Weights of a small transformer language model: 5 heads of 32, biases.
MLP neurons of a small language model. Each row is named by its layer, matrix (up: input weights; down: output weights) and neuron, and shows model dimensions 16-143. Each number is 50 + 10 x the weight over its row's rms, rounded and kept within 0 to 99.
After each neuron's rows, "fires on" lists the tokens most often at its 100 highest values on Wikipedia text that the model never trained on.

L4.up256:37 49 32 45 67 41 49 32 46 52 40 24 44 63 66 60 60 44 43 34 46 52 56 66 48 57 42 27 59 56 39 43 50 63 42 50 55 42 48 56 37 60 37 48 48 58 43 53 39 49 57 47 32 53 56 35 44 51 40 52 57 42 44 57 54 45 51 37 55 51 54 46 47 46 54 37 39 62 29 36 51 52 37 51 53 58 47 40 50 58 72 50 59 73 34 66 51 39 31 69 41 63 41 42 34 66 63 59 52 57 65 51 45 59 38 59 49 30 43 47 58 53 60 44 46 57 35 61
L4.down256:61 41 46 32 67 55 37 41 43 34 36 57 42 55 41 58 55 48 57 49 38 45 48 51 49 49 58 36 57 45 63 69 53 33 65 60 46 44 63 49 60 60 53 67 51 64 41 63 36 43 37 40 65 40 58 18 60 57 60 56 46 42 44 53 60 51 54 55 49 57 45 53 41 38 54 42 36 61 47 45 35 44 62 54 52 48 58 58 60 44 57 54 75 46 51 44 45 44 49 49 46 57 56 42 34 50 49 58 57 72 50 57 61 54 51 55 45 50 43 44 51 71 68 70 46 44 47 60
fires on: "a", "wa", "ta", "ou", "ia", " van"

L7.up176:35 44 50 46 44 38 43 46 44 41 64 31 41 62 53 52 57 36 48 56 59 66 65 49 45 56 52 39 53 48 45 35 59 61 64 32 44 47 51 53 51 52 48 43 38 44 34 25 48 62 44 49 57 53 47 56 34 47 50 45 49 63 43 48 47 51 60 55 55 56 73 50 51 63 41 39 62 40 54 52 37 47 43 75 38 49 55 57 34 61 66 44 70 49 49 28 64 59 44 39 65 54 44 45 38 53 38 50 41 49 55 60 52 36 54 38 69 57 40 44 50 45 69 45 70 49 47 58
L7.down176:48 49 48 40 73 55 49 50 54 67 43 29 48 45 54 68 59 63 45 38 52 69 29 41 56 50 36 37 43 40 54 56 62 36 41 42 52 41 67 48 42 41 43 52 37 50 72 66 41 51 49 56 55 52 49 39 38 45 49 55 18 41 53 63 49 50 44 59 60 56 58 45 50 69 54 53 37 43 50 44 46 65 49 55 56 58 41 46 54 65 44 36 69 58 32 53 64 41 44 28 50 42 55 67 59 34 55 61 55 43 47 38 45 55 54 58 50 55 38 71 45 51 64 32 50 47 41 50
fires on: ".", " =", "N", "O", " and", "H"

L6.up295:44 47 41 59 67 39 45 46 46 54 35 56 61 53 37 51 61 55 40 47 63 63 48 52 45 46 57 40 60 57 22 69 63 51 64 61 52 34 47 47 55 71 64 53 35 59 43 65 59 60 66 60 33 41 54 51 51 37 57 61 25 67 46 57 52 52 44 45 58 51 51 51 49 52 46 51 56 51 44 56 54 64 55 42 37 45 51 52 45 53 40 52 39 60 39 39 48 25 41 47 28 41 36 48 49 53 71 46 57 35 53 30 69 42 59 47 43 40 63 31 60 38 63 56 49 41 49 64
L6.down295:43 47 56 52 62 41 52 46 55 55 55 44 46 64 43 46 53 68 49 52 45 63 51 52 44 58 48 45 51 25 64 46 53 47 60 46 42 40 56 54 57 62 45 53 47 66 23 57 35 41 39 43 61 55 80 64 60 53 51 43 37 70 63 49 33 34 58 49 55 61 44 56 52 56 44 52 44 37 53 59 38 51 59 49 46 63 54 31 50 52 35 41 53 45 57 47 53 41 59 57 44 50 61 59 51 52 51 60 35 51 43 40 44 56 51 52 40 66 35 52 55 31 64 63 40 43 36 53
fires on: " par", " di", " met", "r", "di"

L6.up178:61 68 51 56 45 54 52 45 60 47 50 44 46 50 49 45 57 39 45 39 51 59 58 32 32 42 45 66 59 55 28 61 55 60 37 55 36 59 42 47 54 50 57 63 38 58 35 57 52 48 64 62 50 45 29 61 48 52 46 47 45 58 38 47 50 48 42 44 40 60 54 60 24 66 48 44 31 54 45 60 42 51 61 43 46 47 50 50 35 68 56 46 68 52 41 60 30 49 54 54 54 40 60 44 65 63 53 59 57 51 35 39 52 49 44 51 58 58 62 60 37 51 46 45 64 26 53 37
L6.down178:63 51 65 57 61 44 43 47 46 60 40 31 39 58 51 59 52 71 56 58 37 48 40 67 43 47 51 66 43 48 41 27 47 43 50 50 51 57 74 48 40 66 53 51 48 40 60 69 53 58 54 45 56 46 63 69 48 51 46 53 60 36 46 39 64 58 61 44 46 58 48 46 61 59 52 56 59 46 35 51 66 53 34 65 54 56 57 52 62 45 40 50 28 52 39 25 61 36 59 50 41 60 44 56 37 46 47 44 48 52 42 43 22 31 71 55 51 45 37 38 54 46 46 53 53 61 49 59
fires on: " Ar", " ad", " 18", " sk", " Arn", " May"

L3.up262:54 50 48 36 63 54 50 50 52 28 40 42 48 56 53 41 51 50 54 43 44 51 54 55 53 55 34 50 43 39 65 64 44 48 59 56 49 52 32 57 47 56 48 50 42 52 50 58 33 34 67 62 54 50 75 47 53 61 36 43 49 66 49 53 49 53 48 58 49 37 49 54 40 57 71 65 57 42 39 56 65 63 41 38 58 63 37 64 54 42 49 40 55 37 57 46 31 48 62 50 25 43 51 48 60 50 51 53 56 45 54 47 41 57 64 73 34 57 52 33 56 50 62 65 44 56 60 35
L3.down262:61 50 43 57 52 42 57 62 37 34 60 72 43 43 39 43 47 38 52 55 49 41 49 51 36 60 54 49 34 42 43 47 53 64 54 58 68 54 44 47 55 52 49 64 54 50 64 52 43 54 44 47 57 72 51 38 43 33 47 32 67 32 66 61 69 54 46 50 50 54 42 45 44 35 59 37 55 57 67 55 40 43 65 42 39 62 56 51 40 60 55 68 41 44 53 23 51 57 38 51 52 44 60 60 63 49 57 36 40 64 59 39 47 50 39 59 49 33 51 64 47 69 59 51 36 63 40 42
fires on: "od", "y", "ad", "ar", "ilt", "ail"

L3.up113:51 49 50 44 56 44 46 43 49 51 40 53 44 74 57 54 56 49 41 36 42 60 38 47 60 55 38 46 56 63 57 34 41 51 33 55 30 52 52 46 68 47 46 55 49 43 34 45 34 56 49 49 79 62 47 72 38 53 49 37 50 47 43 70 63 54 69 39 60 62 61 64 53 36 45 45 43 62 54 69 49 47 64 34 48 50 52 50 55 49 37 70 60 43 43 45 42 41 46 54 43 52 51 64 44 49 47 52 39 28 48 42 59 55 51 59 57 45 51 56 71 53 50 62 57 66 56 42
L3.down113:35 65 70 58 36 52 45 40 55 62 55 44 43 53 47 36 58 56 46 38 66 34 50 66 45 40 57 50 47 47 53 47 55 61 54 56 48 53 54 34 55 59 40 58 61 46 19 57 51 54 47 46 29 61 45 35 58 37 46 31 47 38 58 35 46 43 47 44 19 44 43 54 49 36 38 54 49 45 41 54 51 51 63 46 54 54 43 45 56 58 51 61 40 45 56 52 67 59 50 33 53 54 56 49 64 47 40 47 56 65 68 42 61 38 52 57 60 51 57 40 27 36 48 55 65 42 61 50
fires on: " /", "s", "2005", " Release", "cl"

L6.up501:39 66 55 62 58 43 57 57 53 44 67 45 66 46 52 52 52 74 55 43 59 66 42 51 44 60 48 43 61 65 51 62 60 61 53 49 63 52 43 47 60 59 56 36 57 38 53 62 53 62 46 54 33 46 45 52 55 63 38 44 50 47 48 46 63 57 59 47 62 39 50 34 39 57 51 42 44 62 57 48 45 43 40 45 49 16 40 32 37 56 27 45 50 51 34 66 59 40 64 53 33 41 54 45 69 43 53 44 64 50 51 56 64 56 59 43 34 46 39 59 47 38 48 50 51 39 39 53
L6.down501:33 70 58 59 60 59 56 69 29 54 55 49 56 46 58 60 55 42 49 40 35 40 61 48 50 58 33 40 50 55 42 49 52 46 52 50 40 44 68 34 53 36 54 30 52 54 56 43 37 45 34 46 52 52 53 51 54 41 52 42 56 73 53 33 39 56 54 32 51 58 50 64 62 39 31 44 67 50 55 50 38 46 59 34 61 31 46 51 52 29 52 46 61 38 43 38 57 44 76 49 50 62 30 51 55 48 50 45 49 56 61 46 43 46 42 58 52 60 69 41 51 48 54 57 33 55 59 46
fires on: "ma", "pa", "te", "ha", " www"

L4.up330:67 40 50 58 68 51 59 64 42 46 38 53 55 62 43 57 69 61 47 59 47 53 54 25 64 44 46 61 44 41 56 70 62 41 52 49 59 43 65 41 64 61 40 34 43 60 59 50 53 63 30 51 40 37 57 41 34 58 58 59 53 60 58 42 51 49 69 54 39 58 59 41 23 48 54 42 50 59 43 44 53 55 54 46 38 40 43 25 40 51 47 26 46 46 35 64 38 48 51 54 53 42 46 47 43 44 47 46 41 52 67 51 47 43 63 45 47 47 49 48 54 52 34 34 43 53 58 36
L4.down330:43 56 41 58 26 38 56 54 40 56 46 31 45 62 41 64 32 57 57 38 54 35 39 47 69 47 61 41 41 48 54 58 63 48 56 60 56 42 52 40 43 64 60 46 52 57 54 62 36 46 27 48 52 32 45 60 59 66 50 43 47 47 33 45 60 38 40 43 42 62 54 43 65 39 42 50 47 51 67 49 57 62 58 51 53 41 40 25 49 44 52 60 61 39 59 55 73 35 57 35 57 51 79 42 66 56 44 75 40 60 51 47 62 46 51 49 51 46 49 57 36 45 44 62 53 55 46 60
fires on: ":", " Am", " inc", " cap", " Inst"

L4.up290:54 54 49 67 43 61 37 36 40 50 62 29 53 47 57 50 57 48 37 46 56 45 57 50 33 57 45 59 45 43 66 11 57 45 77 42 65 42 28 50 49 51 54 64 43 45 37 70 45 65 44 68 49 42 52 52 66 48 40 51 55 63 39 50 46 46 33 65 67 61 53 62 51 56 56 55 55 44 54 48 54 50 37 31 46 36 46 40 46 52 49 54 41 34 72 56 64 62 62 41 64 59 49 38 52 52 56 48 40 56 51 34 60 50 53 55 55 38 58 49 50 36 50 55 44 53 50 61
L4.down290:47 38 47 53 45 64 56 50 42 60 49 52 60 50 60 72 51 57 54 48 48 47 31 48 43 57 47 49 55 46 48 38 53 59 61 40 53 43 38 54 50 49 51 40 54 37 76 60 66 58 46 56 44 53 60 53 48 51 39 58 46 65 37 50 44 23 56 48 42 33 44 58 58 57 41 58 57 50 68 55 32 54 41 52 35 37 30 40 44 36 50 34 48 33 49 48 59 44 44 56 50 35 47 46 50 56 59 57 48 64 57 46 45 49 54 44 40 48 63 36 51 60 59 43 64 30 34 43
fires on: "os", "osa", " ap", "ys", "osp"

L5.up500:44 52 41 49 54 40 51 59 48 51 48 39 49 53 39 49 48 56 56 56 40 51 43 45 53 55 47 37 35 50 57 50 58 46 54 48 53 49 53 52 33 64 46 46 58 61 57 68 47 49 46 44 55 33 50 47 28 39 52 50 25 42 56 42 49 57 62 65 38 39 58 54 51 62 34 77 60 61 54 52 36 32 64 56 47 43 54 15 65 58 45 66 54 54 46 50 54 53 55 41 45 48 50 37 38 44 54 41 52 51 75 50 54 51 38 71 67 64 35 72 68 51 41 46 48 41 46 65
L5.down500:54 56 45 57 47 60 46 43 47 47 66 49 64 40 44 31 70 59 46 44 48 53 51 52 63 63 51 65 45 48 50 64 45 50 54 43 41 71 69 44 72 59 54 48 55 37 59 43 34 43 60 50 60 36 51 47 60 44 53 42 40 36 47 52 43 56 24 52 49 44 50 38 56 40 43 38 38 42 55 54 63 36 49 53 38 46 54 65 49 49 57 67 65 56 40 50 48 79 43 65 43 53 63 49 68 59 47 39 35 75 45 47 47 42 71 41 43 38 54 51 40 58 39 45 52 46 60 41
fires on: " in", "I", "d", " it", "the"

L3.up629:51 41 51 55 55 42 36 58 57 56 53 47 64 50 31 49 46 51 53 43 43 43 49 46 54 47 44 44 61 44 51 48 52 44 78 45 34 43 39 41 51 67 41 39 38 57 40 40 80 60 44 41 47 54 62 36 34 61 45 46 53 60 49 43 43 56 59 43 41 26 67 43 49 55 57 58 39 63 42 52 59 67 49 48 41 59 53 22 47 53 59 66 43 42 59 39 42 59 58 36 47 57 59 59 48 73 46 51 50 41 38 58 50 61 56 66 57 28 40 63 58 49 59 57 56 59 73 41
L3.down629:38 57 49 57 60 44 63 65 50 39 60 60 39 59 40 55 45 64 60 72 50 61 49 50 56 60 46 49 42 39 62 33 46 52 52 51 53 47 50 46 56 48 46 47 59 61 59 42 45 57 46 46 48 67 34 48 44 55 48 44 40 49 47 58 64 57 47 41 31 35 62 49 53 42 47 40 34 37 49 60 52 42 55 45 46 51 62 55 45 45 43 51 60 43 76 40 40 39 53 41 65 34 35 34 49 59 50 53 36 52 41 62 66 60 45 42 37 62 52 57 57 52 34 61 28 46 58 33
fires on: " with", " made", " make", " making", " red"

L5.up580:63 39 39 55 44 59 47 52 56 52 45 53 34 40 58 62 37 41 61 62 44 70 57 51 51 52 52 54 47 48 66 67 58 48 53 41 63 44 41 50 45 54 41 49 52 48 42 76 39 38 47 59 40 42 45 44 43 54 52 47 46 60 35 50 37 58 58 47 50 42 63 46 61 39 57 63 48 51 51 42 45 36 48 44 44 49 44 50 45 44 44 49 61 41 40 49 45 73 46 56 35 59 63 44 47 53 51 61 49 55 52 72 39 58 56 57 37 46 44 51 72 41 59 70 49 46 44 43
L5.down580:53 67 57 40 50 32 55 31 39 39 54 50 47 52 46 43 46 48 52 52 48 44 50 57 38 46 53 61 41 31 60 32 43 54 61 53 50 57 38 52 53 52 52 58 46 53 44 48 47 64 47 40 52 52 38 45 70 54 50 59 51 61 62 45 47 56 49 51 55 55 46 67 49 60 67 68 49 63 50 54 43 55 56 55 47 58 57 42 41 54 53 53 42 62 59 55 37 46 76 38 68 63 31 67 24 44 38 21 41 39 63 33 53 61 51 49 64 63 50 69 43 53 45 55 51 34 35 45
fires on: " of", "ic", "ata", "g", "rio", "iro"

L4.up194:54 58 45 56 71 63 51 36 42 48 40 66 57 62 42 51 22 48 64 35 58 45 60 49 62 39 58 49 53 46 52 33 42 42 46 72 62 37 46 46 61 50 52 59 53 52 35 72 60 56 49 34 48 44 41 48 46 67 48 27 55 53 41 48 43 51 27 61 46 75 59 59 61 54 51 42 58 61 47 53 32 51 72 47 45 35 59 52 46 53 48 64 53 66 57 49 59 69 43 38 55 48 52 51 40 60 47 66 49 37 55 50 58 49 38 52 44 50 43 46 39 33 64 56 32 50 51 48
L4.down194:58 48 72 52 50 66 48 45 35 45 49 46 77 43 51 47 46 37 48 37 38 54 48 61 52 60 53 45 52 64 40 47 54 65 57 59 46 47 53 53 33 52 49 45 60 59 45 50 43 66 52 51 51 61 44 34 67 45 54 53 60 40 42 44 64 58 71 54 42 38 31 57 54 32 68 43 28 40 45 50 49 45 47 44 41 58 57 46 54 43 54 54 68 51 53 40 25 32 59 52 43 48 43 50 46 41 47 35 42 44 51 78 43 61 44 48 49 46 61 58 38 61 60 48 49 38 54 40
fires on: "ing", "ng", "s", "ures", "ination", "ache"

L3.up483:51 54 44 24 45 51 41 65 46 58 55 51 47 44 31 49 46 55 65 51 47 55 55 64 41 60 51 32 41 52 42 50 61 46 45 63 45 59 33 31 52 46 61 72 35 36 59 43 44 65 61 52 53 58 53 45 57 55 50 46 60 51 67 68 44 55 58 58 48 39 40 43 49 44 53 57 53 56 45 62 59 46 53 61 53 58 67 52 49 38 46 74 41 52 63 57 49 59 70 27 31 42 55 44 55 51 60 47 41 35 09 45 45 35 55 59 58 50 53 52 51 46 55 45 40 64 57 49
L3.down483:67 56 46 46 45 42 67 47 43 63 50 45 38 45 55 63 72 49 31 51 56 46 64 51 36 48 53 41 46 47 59 56 52 56 31 47 42 59 59 57 46 46 38 52 58 44 39 43 42 61 48 66 58 47 66 40 39 44 60 49 52 63 33 56 52 63 51 53 49 49 55 36 46 31 51 64 54 53 60 41 51 49 52 72 57 43 54 27 41 44 53 67 43 36 46 49 53 54 52 33 62 50 51 58 35 34 48 53 45 48 62 67 55 43 46 62 68 46 37 37 80 33 43 44 58 42 46 56
fires on: "th", "Th", " 1964", " where", " If"